{"n_layer": 8, "d_model": 768, "n_head": 6, "n_kv_head": 3, "head_dim": 128, "d_mlp": 2048, "vocab_size": 16384, "activation": "swiglu", "norm": "rmsnorm", "norm_place": "pre", "norm_eps": 1e-05, "positions": "rope", "rope_base": 2180.0, "rope_fraction": 1.0, "qk_norm": false, "attn_scale": 0.0884, "bias": "none", "tie_embeddings": true, "parallel_block": false, "init": "normal", "init_std_qkv": 0.0222, "init_std_o": 0.00556, "init_std_up": 0.0222, "init_std_down": 0.0034, "optimizer": "adamw", "lr": 0.000642, "lr_mult_o": 1.11, "beta1": 0.95, "beta2": 0.95, "lr_head": 0.00619, "grad_clip": 0.5, "warmup_steps": 301, "schedule": "wsd", "decay_fraction": 1.0, "decay_shape": "linear", "final_lr_fraction": 0.1, "batch_tokens": 262144, "seq_len": 1024, "doc_mask": true, "train_tokens": 1342000000, "steps": 5120, "dataset": "wikipedia_en"}
MLP neurons of a small language model. Each row is named by its layer, matrix (gate and up: input weights) and neuron, and shows model dimensions 384-639. Each number is 128 + 32 x the weight over its row's rms, rounded and kept within 0 to 255. Numbers have three digits each. A neuron's up and down rows have the sign that makes its largest values positive.
After each neuron's rows, "fires on" lists the tokens most often at its 100 highest values on Wikipedia text that the model never trained on.

L4.gate380:136132127220172059149114163131132116108136143145113133131178119141138104144127124125072157141105111150087172111123158170161035140181113175210144132085131111111137112125118177080101119157060098154159163080128142173165118151147101150136143147172153114143133110074106162150131124123118081094143169162148128114142128125085124123112139122081100071125128127121136099138147126176154118137135155120103161125149127145239153077116162141058132167167188114132093132163139138106118081115079105105131132091125074155096136084133129143079125159158125118105146173118087126085117113174111161117098120076111141092109090163171115228111169129093115119094090121081179123070082114119130123187150136115110089072069171073148143168149125111089125121088089117165111157103102094058124102140162139
L4.up380:122158133159154107130125163137137067075169194120176150124120180132167111181162124096153145132076149119146168152108109129079183098171151127184128064150169085151129167151090147139024108133158148106162137155196100141104153171168131128110082129111140157143119050142132178175174103125121105101074193092157124126098109108080150172147088089159122107163185178066133097117072156081152151169156148121111142132118152131166181165141153120094119162123143142115119110181199211116144137113104150141145112106059104164144067113110144112107114126158157108086122071157131133087125120141025150156058104122118161097129185080217127110129125077110152134150159114096124080096115140106111116141176219124112128131141098131108091148055154119144157162101142084101134116062175143108136119136103131
fires on: " United", "er", ".", ":", " American"

L4.gate1654:098117115134219143186088140190179108064128132080144140102084096139145147135160170092161088161080109120173132092124157053078095160148068150132124154112145133126183101160137168138104132110117115120144175182123125099165188142075051117122113179028113135048215100092130150091107082169151114168108095108084128156147120140141155113105150120122135148110170112149178147195132163144087110125186126144184111106102061095154105150139166113184124115150108134143152134084137104147131144147110211101086162121161075106080154071090074117186166055124126076112145135157127094114120063114143062124132166118123148063152135109106120214128124122126143063096121140075144144110159171177143153102134145112167131127141144157121182059179147133092127077147127133126098164140159141154085156141168130
L4.up1654:076077107145104153134109148086099094061125085071139169093162130168104170129123095185115166140128076167157137145151206122149094144126122168073138152107097110137182151089107149141112093179146138148122109091091100197114136129072147099126185154149168149084126157133093174105093098142150120149113151144088084113086096080126144097151115088182138131140159127154164140138115081099097174148092117156140093127116082102133143139136126170141159064157145096166144127160137136125097180136106092133103052131135078073134152111115091188162139185120162128148106154132155131090140070119154078136134127122089199109169151128119115146156070103111114071096164152117132124075133114103124124144125162135180163103173139127119137122086126055062152171188096156083070107148130109104080134134176118
fires on: " by", " sub", " per", " with"

L4.gate1245:153144108134054128128119148122130153045199042118129117101120129123115119146098127150107085129150076205134127181123167166185098080148117110156108122157192124109156090084130142126158132129188145159160079164166120153154148193133094139143144173117172114180148123191118129154127122154160143144090114126165139125151104127110132169120104145140168083101133128105084186136136187078243126093169144139149168106167094138095122109057149131183120048092125132115079168165120126167159129117145100122125137210180159169121143127125128082088075143171197142057122130139120134155118184170145165130101126104120142177127099119156054108135106134101105116129116123122183115144167108105183116143094144121129126160147096128094112119116131175116103118125135132096096191092137139105128129145158131
L4.up1245:130126119078102131144114152081149062122126134113140077134147118156145106128095119095135119163192079163145083150116155117128111105174080112191099143157103167132130098071112142136135126120135154168085126130095147162098097137166127179168093153137133111130163085157076153134062110072145148142086126096077115143142139146092170144119069114107120106179139144139121098156123129087133122132120129141127093092104121201137081115207158121086064115139156095096131086129175100115079159101117137135104223126160033170124133106099122048132122132113179140088111075128133120142130138178116096069122119110143142101119160170129140108115012081100094096083113181128105145142180134112131142163127143126120159146188105187136166086127115161099094173163125128137206097182166172160096138103156130
fires on: " A", ".,", " W", " RA"

L4.gate1338:130090203084131094156152160166121129141093163112177160112208121125139114131089115129162136136190167096120092134125100102156018168158163180185141141128119128103170112141104115155171093064096137097245097126156141148099108058158156156095118122117134120108180079137123146138163083063104147118113111196134145119168180145160133133154091120080156097125118072118116117129127128150090133134153108063091173103170133126100113145153127097157174133180157066156131084161095151117118126089129063113124134164148082151127155073176078164077103125145073184118168109101127120102137118109109109093116170118089176092097134171146115126167137098147143104147115138118080042155135088145140145183100092177156123175179157126161151147082160180107074158068109122146122157148064072141126121160121179
L4.up1338:071149155161100135174106168159101159095127111173182112101109168159129156125114118143129157100177051035137109095105127158084108144198102122093146126136107102138133141131103176082148137064105123113124104171128136147093101122149180054146137161117138170103107117170131130079159102218149104211208192077186099120145127163170111123106073125115102115144080132111135106123114119141133103114074134146096114173136135111166143152151143164113173083158157119112145153118130100115103133125130141131085094202117113153178165126122138135094147069190135134058138120177147141101108105175117090157138157131119128158200088099097122139132127121089130122156207153084092149112060136153130094134198156109184109130151115132078122181129139187147155073093133105094116184184146150151176107167078136
fires on: "-"

L4.gate1224:109145176117141094111092144134158115103092134066097159193154159191107101113080143104098109152128135145111161152137119111078100134142108127175169126137122164109073118152152104091092179078119080183094067090129145111165094093117116157152169174126137103085052174082158094136192200082110114154132179131168138134136083145105117164090180104130165197111121174150124103153107132148149099140147145127108198141147146134117127176127131134123109168165124090135109110140160183140174169173147140099137118103088102125111077137106098144123093188134112125192081095150082085091108139153086121132138110055156131195174163119149159128154161184149088177148132068126112096107176081103090146185142141110142157113043077107088134114122204084099156126130096132122153089046101119108101073088116070
L4.up1224:137134146122143108115146076139110076109087088072087093167147110127099079095125208102121126108098101145109130155142081107128101136134134107138119114149242148132089128160078130098116151072143156131074133075122123075136071184140180125182162153138117118126144143117148102096153104097089113121093070137100131169091111150112161179113079139172093169132136107232148177170142077123146125118092172162173147156135126149123201138144124169192102177153127126158096144174104127128176083126184114121066121107152166091169082086145154208141115171125092130135062066086137081090125124137083165168137173082108140116112145090089124108102131112151073092141116114162099052090118142108130154121165113146119182126154088139089100182135135086100070140113118139114172075093085071094132132125121118
fires on: " van", " U", " United", " human", " American", " New"

L4.gate1821:122169186149176140084104194102074083117104132070109171098143122131106127127108162172086100117085147131060116127174136075125174166128113134128120078116173095078206098150117112096125135084113151137126094169088125128161151069123156082128120093157228133138125127129107090161126139120087130119198100085165119154118138131051110063053114092168146110085151126097086191138115146073131182101121096064152125129059094126151150136093126155181085143193120062141139142135131148149154114112043142119142172124095189096122115105155120115116110093157116124102145166122086149113106097123123108171129150123113116088141140124122191119053112146108130184124128107124133080130165217146106130176116113179122137085143192120158167141089132109050111138078093131150090157149109151101182172162173088
L4.up1821:097106132100194115122112139151137124133116155116136178130123216106121172127124128162079146148130110090119112097120070128095132157166113115167154136084158110106146105135118110105166135151049143110158018115170128105093098117154168080185079153150086137135168135153188129156205115138146133097134089118149155150136125144103061107116097107142119158076130155124149152144141140104188181163154067127131148125153056137133101134130161151117131067167139109187154064176128089139090191146103103120176080117161143080139129189140116110119131065122137111163155179162178139057131162157112135147220116108170113209191166106104124123105109110059076103182094128136144144126140136162080080121121067162159162132062147136116140099132171115134153122172194149129150154124141162108098122159155169
fires on: " ", "-", " Pr"

L4.gate308:138102077123123155157119129143097105111139136176125140119080140104144129140142152141152139038153139131097127111149109121156170077121095192188132124075163085109143171120117143154179123114175115194096109101092071171110104137101138080149136109135117171160147138176151180120147111135089094159120145137140149171095156103177157128108154109154187138128130182095163126160185127103167126205107199131146095153163084153184160060158132114164156083059134153145152139133136169151166082169090116109128148104146144130115117153118133108172128110138197116126159153159133092098102158152136109170161170106109130146149137132165132149159121131145136164189164078132158189104151087104162115098092109143155168059089071145122090104103138171159159136191135182102116130067142128109122096136164085
L4.up308:114144194103137087133168129113071104125182143195144143119133144106130144179051101195126104099117130091044051158173138116164146101114121113117106167149165087088090104101097150112076165141120088144127152073117073128139118116085116108149181142131118091079109147113117123124108094202162116158142194099116128126101153095187097140108128108163157139114163120106168128131111163109097156160164165161139095124177110161164125123100123116144144091124086123146096162116171062101113110135143112098159145133099116142174160112137107108115135101139141162161178112049110135164076193043106152171106142140145144135137139168118137123156081157167116107187201090097144132092166172148175099146153134121163094087103119079109081137130057133180123140217105122114138127126107115143108122138114128
fires on: " |", "\n", "3", "9"

L4.gate1257:115158144159095121134177147144102151136140131103098145103112149087114163118159108150101079175131174093173153144115124115108125128183119144121161131150115138110127133075101114100150147211102131060121136142107109120144095159096113149122146147113074176102156103130140125077172107180134189134107112100105100100105074137157099130105084077055061125101095143163169153108097154130105081101148134127132213104139129141108127152100126118219155114167100164130124138190085172119148201158122139099144164123074068183131076134147054139147155104091130145118170102139137137107151058164137136129075147093141165120130149138072134127139159111132171227089121117118114112106178124122108102135148130114101091084173116162135141131175128127109063120138188127148112143078147070119190104180165117
L4.up1257:097121085113094154126177164147119159161113059117153076126117091141112100121136153122121108194184143103103124151114087161133143152122172167125138148195052126097115143111062168118105131067101131184132099108142105095157079140128109092136073127129143109113099125151104133216136109147145162131090143117161160155069135117151117135141016121147186142083085141144124099136100156075155150127140151161139091103062156173139123175108158139152143111093135132101166162129121112071128167110134160146133138102109125101150138106135174132153135177139160180131084099078112202115105082132126173119183095132136113116103051079143084095170094157096111080068092122139087144113131159089160129156216167148067134099110142088136119102099217158170147145141114130157092147101089076174107102083165135
fires on: "-", "'", ":"

L4.gate408:097109081131075141157110175181152137125121112134148181090151124132131117174096138122117136190089097099116150056184112139152118108117106154113161099130137116118149094146187137111094139188098084094132153163095097045168189132132038178126100098099115149127104182071192102096150113200115098121115097098104114172148155109108115193136073164134123134140114182123138133136122114149160118084107116046153146104140123080155124086079102107112188124130120173141130168184169153126188084133130178151147144155052157159101030112130128134154133110083121154131185158156127125104095095114084120107156169135139155100149144139128115154158109138067123149133165123135114162165140095151077140103176136151089082139196090165130157120161141143139095142125133083093109110044204168114134103097144143
L4.up408:095102104152096176134143142080150121214144119122149137123151174124112138102096108153121156174125055128139083152175140147130147126158191155199166165168089086103139125187137074107106151088090109111126092053140133114140060084104138137093114125102139087083094169113089175117122089203159067107081200092169113147130114101149105176187126169110140113127150144171172147089110087127086117087096122107114212119129093136187158100091108123120211155110160146148151101138144136123092154138200098128130116110092101160170151209145104086139180176137095193137093133138065148168083130107049125096106105064185161081082126084077164132123155135147163157167124082123201171137170105157162093145137137184122097161101188117119112199119166128144122103112101125131165113090049118155081128177090165
fires on: " G", "-", " A", "'"

L4.gate955:106127112094132107116140143146115121113160114086114135171196164152189218072160067142116162113112103157159109146132083098106121148112129100173123144097119110166141180099083167141161120162141066082114113082144168151031122121103153116158169116119152106171121167100152074168091141111121155134172204144110062118063145107131157124102100119126156155068112063136118144099122168127144107149171158140067142097146080127074145113124127155177134141130093128135149117180142105165124088119122146206148107145115137126123132085108154124121140118155115116123169148210148167112153132150097100076160088213119124176138171090166094135106091131122066090139096152168164128190141147131102104066178133105172190162066081153138154134118111043127159155181122117124115092130136104142149116135141138
L4.up955:096165119068131115152146106108155142167088092137161122110181183145131094113192102142178117120130058123173138159183164144118143093066154146139089122135204168142082118106098141130114185143127131095130100064083111129098133110144120125109097116092180085180116104216119128114136144059164117164124168111079083142125107139080159130136103142188131167144117107104130161114162128162077121139146141118115118119164132134070108188123152092135122182134092145158109156060103113151101112172090131120134121125150099065159133155066131116115144068125069158140109146162169148100078120096168085144194100143138124155130084098145175100165104119104122135129109159094097178137107097138165147106126091144110167103150096156086138094127124090146141089140119118116159156120096116103062047195084117
fires on: " E", "0", " Fin", " Con"

L4.gate1672:175161093142118082169095102125078075154093105162163150116111123129199165120109161144135113130102138196118075153118093142131131169144178114107135185169207123105110118154134166152094146112078179128149123077071152130086190125096065112188213130117152112143111147187117055092136074181157101073120140069159159110144126134131121121108079159122129189178139188109111198154179163120103145117154164151151148165138095145137093112056124124182152120163138136131242109093155107110084126106122108075161116109081163118118155086159076144170073162172105182137153126142071119142162144112078119120104147177139052087128097095124160093141104139106093171106122221107164076089092107219139128093110159107137117132115094112163124137106128183085144130126126147178122155116155126117127111171136093
L4.up1672:098109127167092127169146156100140155141183100203157124096129107142139153127043126125128138042156081155173074128128194131146126128184093159155147059159142108141145150119156232169183132101126144053060142129139155196108174120145160105116126137098129118086128151142092127133151109135158081101121159135118109114212112114110151171100139118129117119142119092127120109147145166200123121150119163164151137168164145152136116132097162081134189114121138134166147099111115136116158119097152123088151135199083169092158116151144151111134132102156143208132133154127133157169106168134205082137185142112139113109119116167160146111091116116114145058092190137097059148130130153151119161106096155148075128087110105120121145169146113149154091136136139123175070161145119081111164126094100182
fires on: " |", " ", "á", ";"

L4.gate431:117101151106107149105133076174156112090147140100154090103141101116096139050145113127180158090077062143147098113132130137198136095087083115115111150075108153091172113038141072118110068140097190191101153199148110103160110111098102129167095080144186056208191114172132090041126131132160135112144085121125085123109162134102081107116092138102136090147102161106098149130146152124132186082150128077133102149141119179088136135180156149180153074103131123119192099191146153121129129116175141115118086132072128121148137120102127135127150092130155136176153117081097103170136098122168103171052084043166162166083120143116141091130085126145119115135116067096145136075130076111144073097146113072162121132108100197086130107128170139111109102121115144147197131156115142210063160110119161
L4.up431:161116140117102148130058103089105097158079104142155130105129213149115105078075131157124133153127122159099081161139119139100124163142083111067125120138118141112086086137124078160160094199113112132127156135100155095132129092130129141106125126133123142153122132126130093105112067056139072131163125117140119059143088114140139167113130178071173164110180152151114099175104073179088150107158103116141175135205154160133128171214105132098212128162243131068136125087137141089072166137120164093079158116104149176115134139120121131144119101118150057119114105140063110159118075155116103105098160091143048135131137091141090145107128130137119081086223133136132074131110128093192129090134164178113068075075084184073172115092119108127153112191110168085106169170181148142093093136093071
fires on: "0", " Ad", " adv", " B", "es", " so"

L4.gate1041:106155146123142150165106189169139157115107142147134149123188139125108135155137096119116110168148137154148102188199129096139081087075118188162131091128138080041139209099063069129148072130120108153141116189110158139181125133091168143081098139078139150156113092127162065099157132168099132120092171117142117142149083136114188115147172171154074168180193157132073191098100126104085096113159136127144142105144093181101109153109182193155129119056134113155159129116087081099113087094113101132132073118186159124117106128152153082094152131137090105185069115164143133113113146113116148029152097121102099129126052145070140093148117157143130134135121088097137102132127184159136097144083157074194147106154135090135162148122131120105117156123191124085111157140110141069089155125197105
L4.up1041:123149175173082104078158119102109132117118077163125150105091183167102191095138239156167124090167157139168142156157066161167085125183127129098173113110177136121117089127137164165158150074129120093140138100141150070103132101115087105143112143169111101123152146143128033133100146175084113079063118140080123064147120098164090116117131108157129111125097087128106151102127168105174139105123096128176080138086162100152108153161137120155099119103163057166215146173140094062111134143150091123073152168129077132108127080125139140116086103109177110119156188124115113213170128156056163150112153093189122093164121086168170147099081049065089078180133110180170095199124131147201120140141157141131165079130136153106087112080157140143177176115104106103121181090129073165151141087128151
fires on: " New", " f", "-"

L4.gate911:129161144136124131123145144153140102126091101143152076111132184106189117067104150083187138127158151169155146164149114136109125098149151128123061103128089116133150109121114163114146089095175152106131103124184146109205101126111124133159168109150110108193105117129143132102098117033092113114145126173151146105135159113147112147118170127128078121074100123107094137153133144123078086118125144076117228189121120064152151105151126142177117161155152102164110166061127107148100150090132130133172128094186115113125147175114181148112173055112147094105109093177120141165170118158107086118130113080157068145161127106103191163049134176140166118061130104123151136094120127168150106189130123138085169153136136146101183127153099119102146083109149135116098219094165129140106141104113153
L4.up911:103097119164183101130105170099183142113180124179094096135139117112146147103118092091158099163196119152166156157109109093127123130112110144144134059192129153136129138094117146086127091158132122065148205060148105159121178127129099147126119155120095114190095101075144179148083142112056142093189119220140133058118108112079147132121138105111087112098130100059076131143144145097134125214171124078115151161128096102069123091119171155115080200063124138190109156127126193157117171116127130155101152129114109134140085126115120141122152109153088100119155124148039137172135113155118107127116131147159147125098044091123155188088127134107122165164062088153138114144154129139136121155096082133120147152173137171135208083145123079130070128162104122169100116148107084145091211142187130
fires on: " as", " As", " that", " was", " because"

L4.gate595:160106135090102143097146161163056178084100070098096105169163136152103175137126100137168110100095066163133176151106133172097173144187135060102153119137113156094108119112105171099162122145145135062133154124200171093125182120169136082157141098134160162096102152179181136129104102104128122117101143112082085114164096181191135190141102118126132092066079128146085183156086139101143158062094116111154096136108189124111126117127149134157183066104052111121130081101132090173145140161149167111124138142112094149127137149127211163108148153147156117168146086160167130116128121135146098169073127098101145182151139175142152153078085141186116110102163085092158098157120088159111129117136150108092145113167108187132164132168067069177052164145123056183148134102143100083128073122127132
L4.up595:123137088095147142151093083165134137058129094082116127093083112082092083170076098096153141084105140139136122119166165124128144096139198151149141176129194098125137180168153202099173127110096116158106174096140070127115129135128186165211119151102156107074184108139139126188109084153066158157135132152132114182105108086157184138182129178115084136153165146151110156125161145198118185158155110083067174091162091060170160110139112154112130140133144167150089142135088094117136150101110159156116133146147048113107149112125145124193148144134149103143095125084130147121119165145087082158140062106099181098098101147121074136103195114138177133168154106171132160087182115138109115084120157106162181057101090104167128166115140150108119152148100144122128110173180140162135175151136197
fires on: " W", "W", "w", " |"

L4.gate344:080078150132130122116102155124147115078179177174136177140160177055168116165131098137109102122152098127145109130183132147159138089085092108096135156161156081112168141139167151110196141174068090127053106150117133156220143097050076113129089145070107138101152142126144180108129142123129170152198059095152131100194118133109202142126152128149112112145121150082139128081122139110073130079139143136144128158131114153143086169102129144103141127123129121116085166130107129128105156071101096109142191133115164126133093169146139149100088132109105153190150132159118160145135121151134146133106183113110166174140120138120115122092133110090108132156087152106024147113123182149125104158150130153147100124128162135134144097158119133127179141107186151131107161131098108146124153078147142
L4.up344:105164162151091140109133113072067092185157105152135181156114152163116158166092141084099083067100087112178151114102168125067151118092125121076133117140112136097158073130145073139110136112104204122141141105131110180120124175116150194141089105149134113164142104077131087134055147111116093167150118123142117153137112156189131167099151156146133101217121118062176133101118083169133114113105132148158128113118161122091125141138104129124119104170125117109168142170128136149129067113176145118166123123127109107154141110089146098135174063178123085136159190124125093170165195102131127130126137142164124140130103100133173159147151070132115137141154128198113181104177116158157095138137144122155117141140122129174124158047114065102084170128167115091064148096103175124110142090137153
fires on: "3", "2", "8", "9", "1", "-"

L4.gate1202:117094184084127173199131135158165092167102118101119160139179084088151170096197170089133116107125147191161130182094109129163120080157045103082086098118180109074149123095095109103178173084074137106114125138144085130153113103049121145110139143100132156123132075160137146145159160120117167119087101087141150147122113083163108072134101088122126103136176071125136100118098136145117148125149134180086147142119136142105090155142188140093112138138081085159106115142154116111132154125081190132141106130097147142147087196173111174144154136165205116044081155130122170050152104185140144165084134164128122112137088131111113118123102066150127097120137116119160082167163122181140141103152170066121107129131112144114156133111141108102092126120153153165138186211120122188179135182178166
L4.up1202:096156136149121159136141125138119132118123077137112186138123150112076101127153107165123054162125123133146126080136100111106127132168120125106071096163130140132153145143091084163157095121124176185143143139175106088162077159127160115129125149123070110143123118175155094139133106160097153192150162185113151184107103156122133112118095085132092106075165097150063152114075106145125105133167151157158103120136148120100122165141141170159144128106120139122156129150117117134099091139157060119159132117096143167123121151153133116113155146112133129159122123149121146092178155095123159121134110133187133129146106155148145102143179127096085075171102167091049118157183139111118085149138109136114094107130145129135176070105160097115124124128185164142167194075158109063125133162084144
fires on: " ", " F", " tr"

L4.gate407:106109114098141180166097124136103137174181121128100079072155101130192131079130133169133130119092105087137104100151123127134147102096172108079137155173188179106136114074134149112133116085158144161114114097149111176109146155118122128117066144084107101149138122134172106149093155117116154105151138185081096137154142164136159115115175207088079210082148166158163149130178114174149126139139108116104142096092115079137123137103149125128122197072120099165061100093162129131146142164095141127032191111060073106121109107121158083129090082068130167138108194130177111116133082070146143142094144116108110108109160131202140184171126138113108200126146133111091164107146175103140165175078136133120062119138105146148077165107106153112105125180174111111129103203138122162166154154064144
L4.up407:124109112162085127208120120211141143136094073137096146088090156081213168119120091061083131092109175190144194113182118086089147144192117062136148124100184070143120133162103170132144083146136113099121145145065133132159146154122182121122130097157129142118118106145137068123176092149134106098146126135110116189141112159108170135121160098097090116132142116113135099102154069093137105124120093206150198149078121108191108124147110099183152102156171093134086122134091077120067096146140140096136144145139150138196085171164104079082068172114129183086090113145123117092135178157164129091131152144165132137136122141145126129134134109101134144159156079040144146127137149134094078181170170183139171122088149143068110101121114167131138100118130125138111182108105153127152089142141145
fires on: " U", " O", "R", "O", "A", "U"

L4.gate741:125148164186118126147096088063087157076130075092121130140092117113100114102152057083122180124153113108130135125111138095120119152116133089140079142105089102142153180112102087174134104098157157218092105127100145111158106119135094177100145127159092162120214180123153091175129157153081173109132149092123080106193121162128175105057153184113094095116141154096118078143125143142139071099151172102126143134158136118089147077154094160130118176066082175120140171068112178132120160118111113125119153085092102100127097135094132129158168182143107110108088159099098067179134147125095194080144065124126140093123145123156087142069119116170102108110163062055147178128102150116108108122126166146170144147103178163114141133138087109203107168076111079159066151152132140120091094164158141
L4.up741:170160151159154145193119133133127090127154147116146164143113099177126093131154178142170126155122138097167057092157170206160133136173157059150164112068139081121121113075166151075151096134118090112110144157155141120148119128142067090145148113126098098138157098103136160161110141108134147143248170095153174222156133106137096105165166125179109042138076142171173150119105117128175111082144108122154096070083144100164117182104116141123152126075147138131129116105192079147122108122222154162079092093170140118168125137122105140081088108144139111089205127150142139081083139066109101168085132110106081153149087145084126130143112152137162074137133050142104126146151109084082107115142085107125091134129133177083158172174139059085181054088102114147120098098123142092162149094139113
fires on: " |", "5", "T"

L4.gate412:133181113143099090168078183129123125172127122113163085100105154119104095122105147132158157138138074124150131146185150120083091117095156128177118121086175138184143201098148157168124122113148127120071204106146110145108139083079071110130119101147162094117104131125133144133071109137093153161112150112104153154141202132100173132150188119117157150127166142068163094144064135069066072129115092129140153039071068153172166059115092111129120119166118110100149133115072151162107059146140151102104128101142143118191112152155152122106098112192074158089133133108133195088149154203178095205140122127173136112100130100134159185116135146162098158102110159098131148104128140119129174092176085097099110103158087161122173180147096171115145115125148136149190183094154157127175155161097168
L4.up412:098116116111086083138084147163170189089112140123135105097157175166136086108133079090143174132096135147145108141153080112083124159166158106174121165117167134153139117153144223047062119092135145131074166035110123127114134108157086132115139130123141153085127135155141095097158110126143132131139193145085103110213102139138176151099110181151227126140120107144139173172111172126157139090102086095108126139124178087155162117102141048160153156139142118089143175108134130140105105088080103231082180170143099121145115161132152152152119147132120103144076119149120141069123080129106088141159155161190150128144158108219095123135084081109097102120103107097175134027111143091118155164128150118093141107132118179121110155125101108116182148081096173120173120098068116131153113179129126
fires on: " U", " O", "ou", "O", " o", " Ay"

L4.gate1193:160163109165098133148111093151161090127133115108147179125189154096136160124105162106174077145099074082208107147132177143145160106096174124125079132087096122150125105156141146113072150142067137184176155104115125121155113106089131162188169165134146116102139179119169114165139102091098149039150130131091153161103099167159143102148097104196116124142134216128180158114084179128153098062099150110139161112171116109166112108165120126090147146084152138150147093084151131190164141143145142071086111129106111098158143127104129114165096162103142157100142139135169136112069156202193078142136125085114143179161107140099092152129132091168137137108106095107150108180128116117112119111114176148115085171178110134134127149081072159101166134126093150167118027148191171082178128143120117
L4.up1193:153124198129127097176097127127166097166168136096126112088105126133156149151106123122162109080141081172117063161093197151079143166143166094161116055083185102151178144152136089061122102115135178103131108131125158127101175121102126106179137102136079084086177094120114128112127144123113162130122179138103173169088075158209091164142128148116061172124141109172165127174137161097150142110127099117120117109180123089206098095075099159120067147111096110188143120089172135138103130158115129121146130119106147153127196113190125163120134142103118158173188110092148078066110176090138087124068131154084183130158161176153127121193185132141140105096126099134129137112157183085101125063194111141126155066125122158131115180165148140117065104131148158172180103081130095123106111059115127
fires on: " |", ";", " played"

L4.gate2014:178098117133103148134119135176132195121077127099143184146173105140121040149153110202140074090100176119136120145096134145095153106153099146230095147122146092149133113097159096106091130120129154104076139105143189111103117161131082170095105165143166128125140124187101118165093146131105154112145154125140114143184104154116137146145145124075073157120185163184131144158098173160145147144148106115106131103091153077126105121092113141142149145128180108131089109138131160108199115091186038095099141178210050133149107063065115150123119194089159142145120192101132171114157065109137136129130097176152131129126130081143071157113146168121191106112176112099134102165111135148111107145102100102119137162079139085173091192148113197106172147125154111163069119094199170107123139160135101
L4.up2014:177085157180101124223068113153093153102134168151133096123129113148169115185161113121128127123125080130116105095117171160138207167158193091194085151147146103106109123158125138173124133133166126109129147136140140100149116134082133084181059184211124099151127123114153140134094139118145188111088141064108122151104095116141146138120141132120111102205152125152110215153161084135127173128138132069151155105103211119120085141165117127131128136132111126141097197146170164080123140141163107093178118154160048077172110133122140128120208148084121088089087053164122155053119149178120112082107083110127158115152145140134160148129102108153120056074185119148142095083142093110143143106143138102137167158095129148132067068098143151117074172146157109087161127096100140119159145149130081
fires on: "rob", " these", " These", " wood", "Other", " Other"

L4.gate1363:100142124160067115117092149132192092125145106124151160084082122076114174080118135098114098129148151160105121114076139095110142126127075123107106096164153081068104113103138121109152105151113169084120108140091095164112108129148142107138101150188054128120115087118158124182077146113088161129119124125164119081134128118125116139121106059138162181124094162116135076104115137049117104158115152117131165117147096037108113168099150115156158111135163125143122083126072106132158132104096160069181171174159119118125139125121076124098165146139145142152145132132172107110070189156096137170117189183128127202162115139109158106120161158057173150042183088105146139152197158122134234135167090105129160143074091110110093086129154172100111102174096096108129088169146178136097136170119154
L4.up1363:111154156151101166155177165144079189127188144097177119130127158141113185125149208108139171143172071140093172096121115134108159102156114152181104104155165136095094143121104090102132112124100167110147187076154078158157091110119174056164129179069101126149166128221116088175123178170145118128104187115128162151073085121116136158125103065143167057136191119098164097137118162092226132120139163142138136106101149096158126123144129102101121133088125159131129124050125173073118137129184093097111106130115148101130165170099139194129150113120160085127118128102211100063119155168149161141137131215141148096111113132113143086092157171072163146187097188149131157153133143159137201194126122168129089127141192173161157166141164108071091132149125108092190091108147138112140153214112113
fires on: " ", " a", " Sh"

L4.gate1465:098153076134173119115091120095161103136129041131146191085092097167169153147209121096133182173123129141109087174087113163097118094138144090160138138150116105100156097187145170188161160134180156143114116047081084102121118167152130145099125158068165148102120095167106075141170138135154168044127102101092164157078129125186140188115158138142138115169113160155115182143095110122136147183153099107134152151109085169104117171195110157146094121127115147123181127160190147146169112126158164130150128108166130163127148141089164153095136139144124128149096125153192139134164090150097162141165135143096114136128147091133094161186098138196074131117181126131124092154142098169172121062064155096072129107132129173135125121176164168182081110142033140131105141091111114143168146103132130
L4.up1465:159222120121140170113148113115117164174130115090126100129117134050135096171139113079179139151169125215065056135135146074140208127132141119085111143195138130120085096087096092098147134121166116089095152067161117135142129146137103149099088158088106069147124118123168149115143145117062123167112141123151125077179161128096148132130133091113141113125121128118136189182097101136123113121122142104081095102154118191086095143144153086182161097048210126132064101114099104119129113088128169138135107101054134106128149139141113163117148185128192053156112137150124089176135089045107102046146147144083108116143166110087113147099170143187151160144092122055123202129135134163083191151068115111157152121161094172149127110133124114117117104106098151111125152159115137093115144113165109
fires on: "0", " e", " E", " imp"

L4.gate489:101141145138154086062089161154158103123124077119127227108174117108156089137126099145149114160135110088191148180138134060093110091122162116069102113118179150172132172117126067106098142152151066132109121122102126123147139152113101173191105100157090151128094090107022163122145111097108095169159152143101139099138094112077118080160125104177131102175075180096113175180094112137158117149129158040094199125099144130100119140095180141187149070088146119142142110151081120115113186141169097108107177104111160079113130171153096086118134163143116107148143158141147127133094157071100143097131158100139137107183094122151210097125094112111173159114170160111160146134146108200148117107076185142121075145150056144148097171112146151141173075100161103089077121153134118128128128099158147
L4.up489:086113142133118101109157131079154076153103135118127131126135174170151059180110070093098143181157090160109100144131112140071107171110167181168117112106174145148131162106107105091145086137146137195122112110138102103155148118148105084142062126101096108109132126106083133130105153135117104079107152141138075098136110119172095142129070134134177117098149105082178135202134106108141163143157128122089097164084137124160121048146170110104154122128130118152119084131072162134118102156121079139105133115179132118133186130115111147114120076169049174158186146178126102023142169098117095128113167130128147142137134059150105109151114174070114139154095161139165133090117162177195128194167093115144132161117114122061125098137139156035135148127149165140125066070106086122173123118149105
fires on: " Pro", " in", "Pro", " pro", "pro", " by"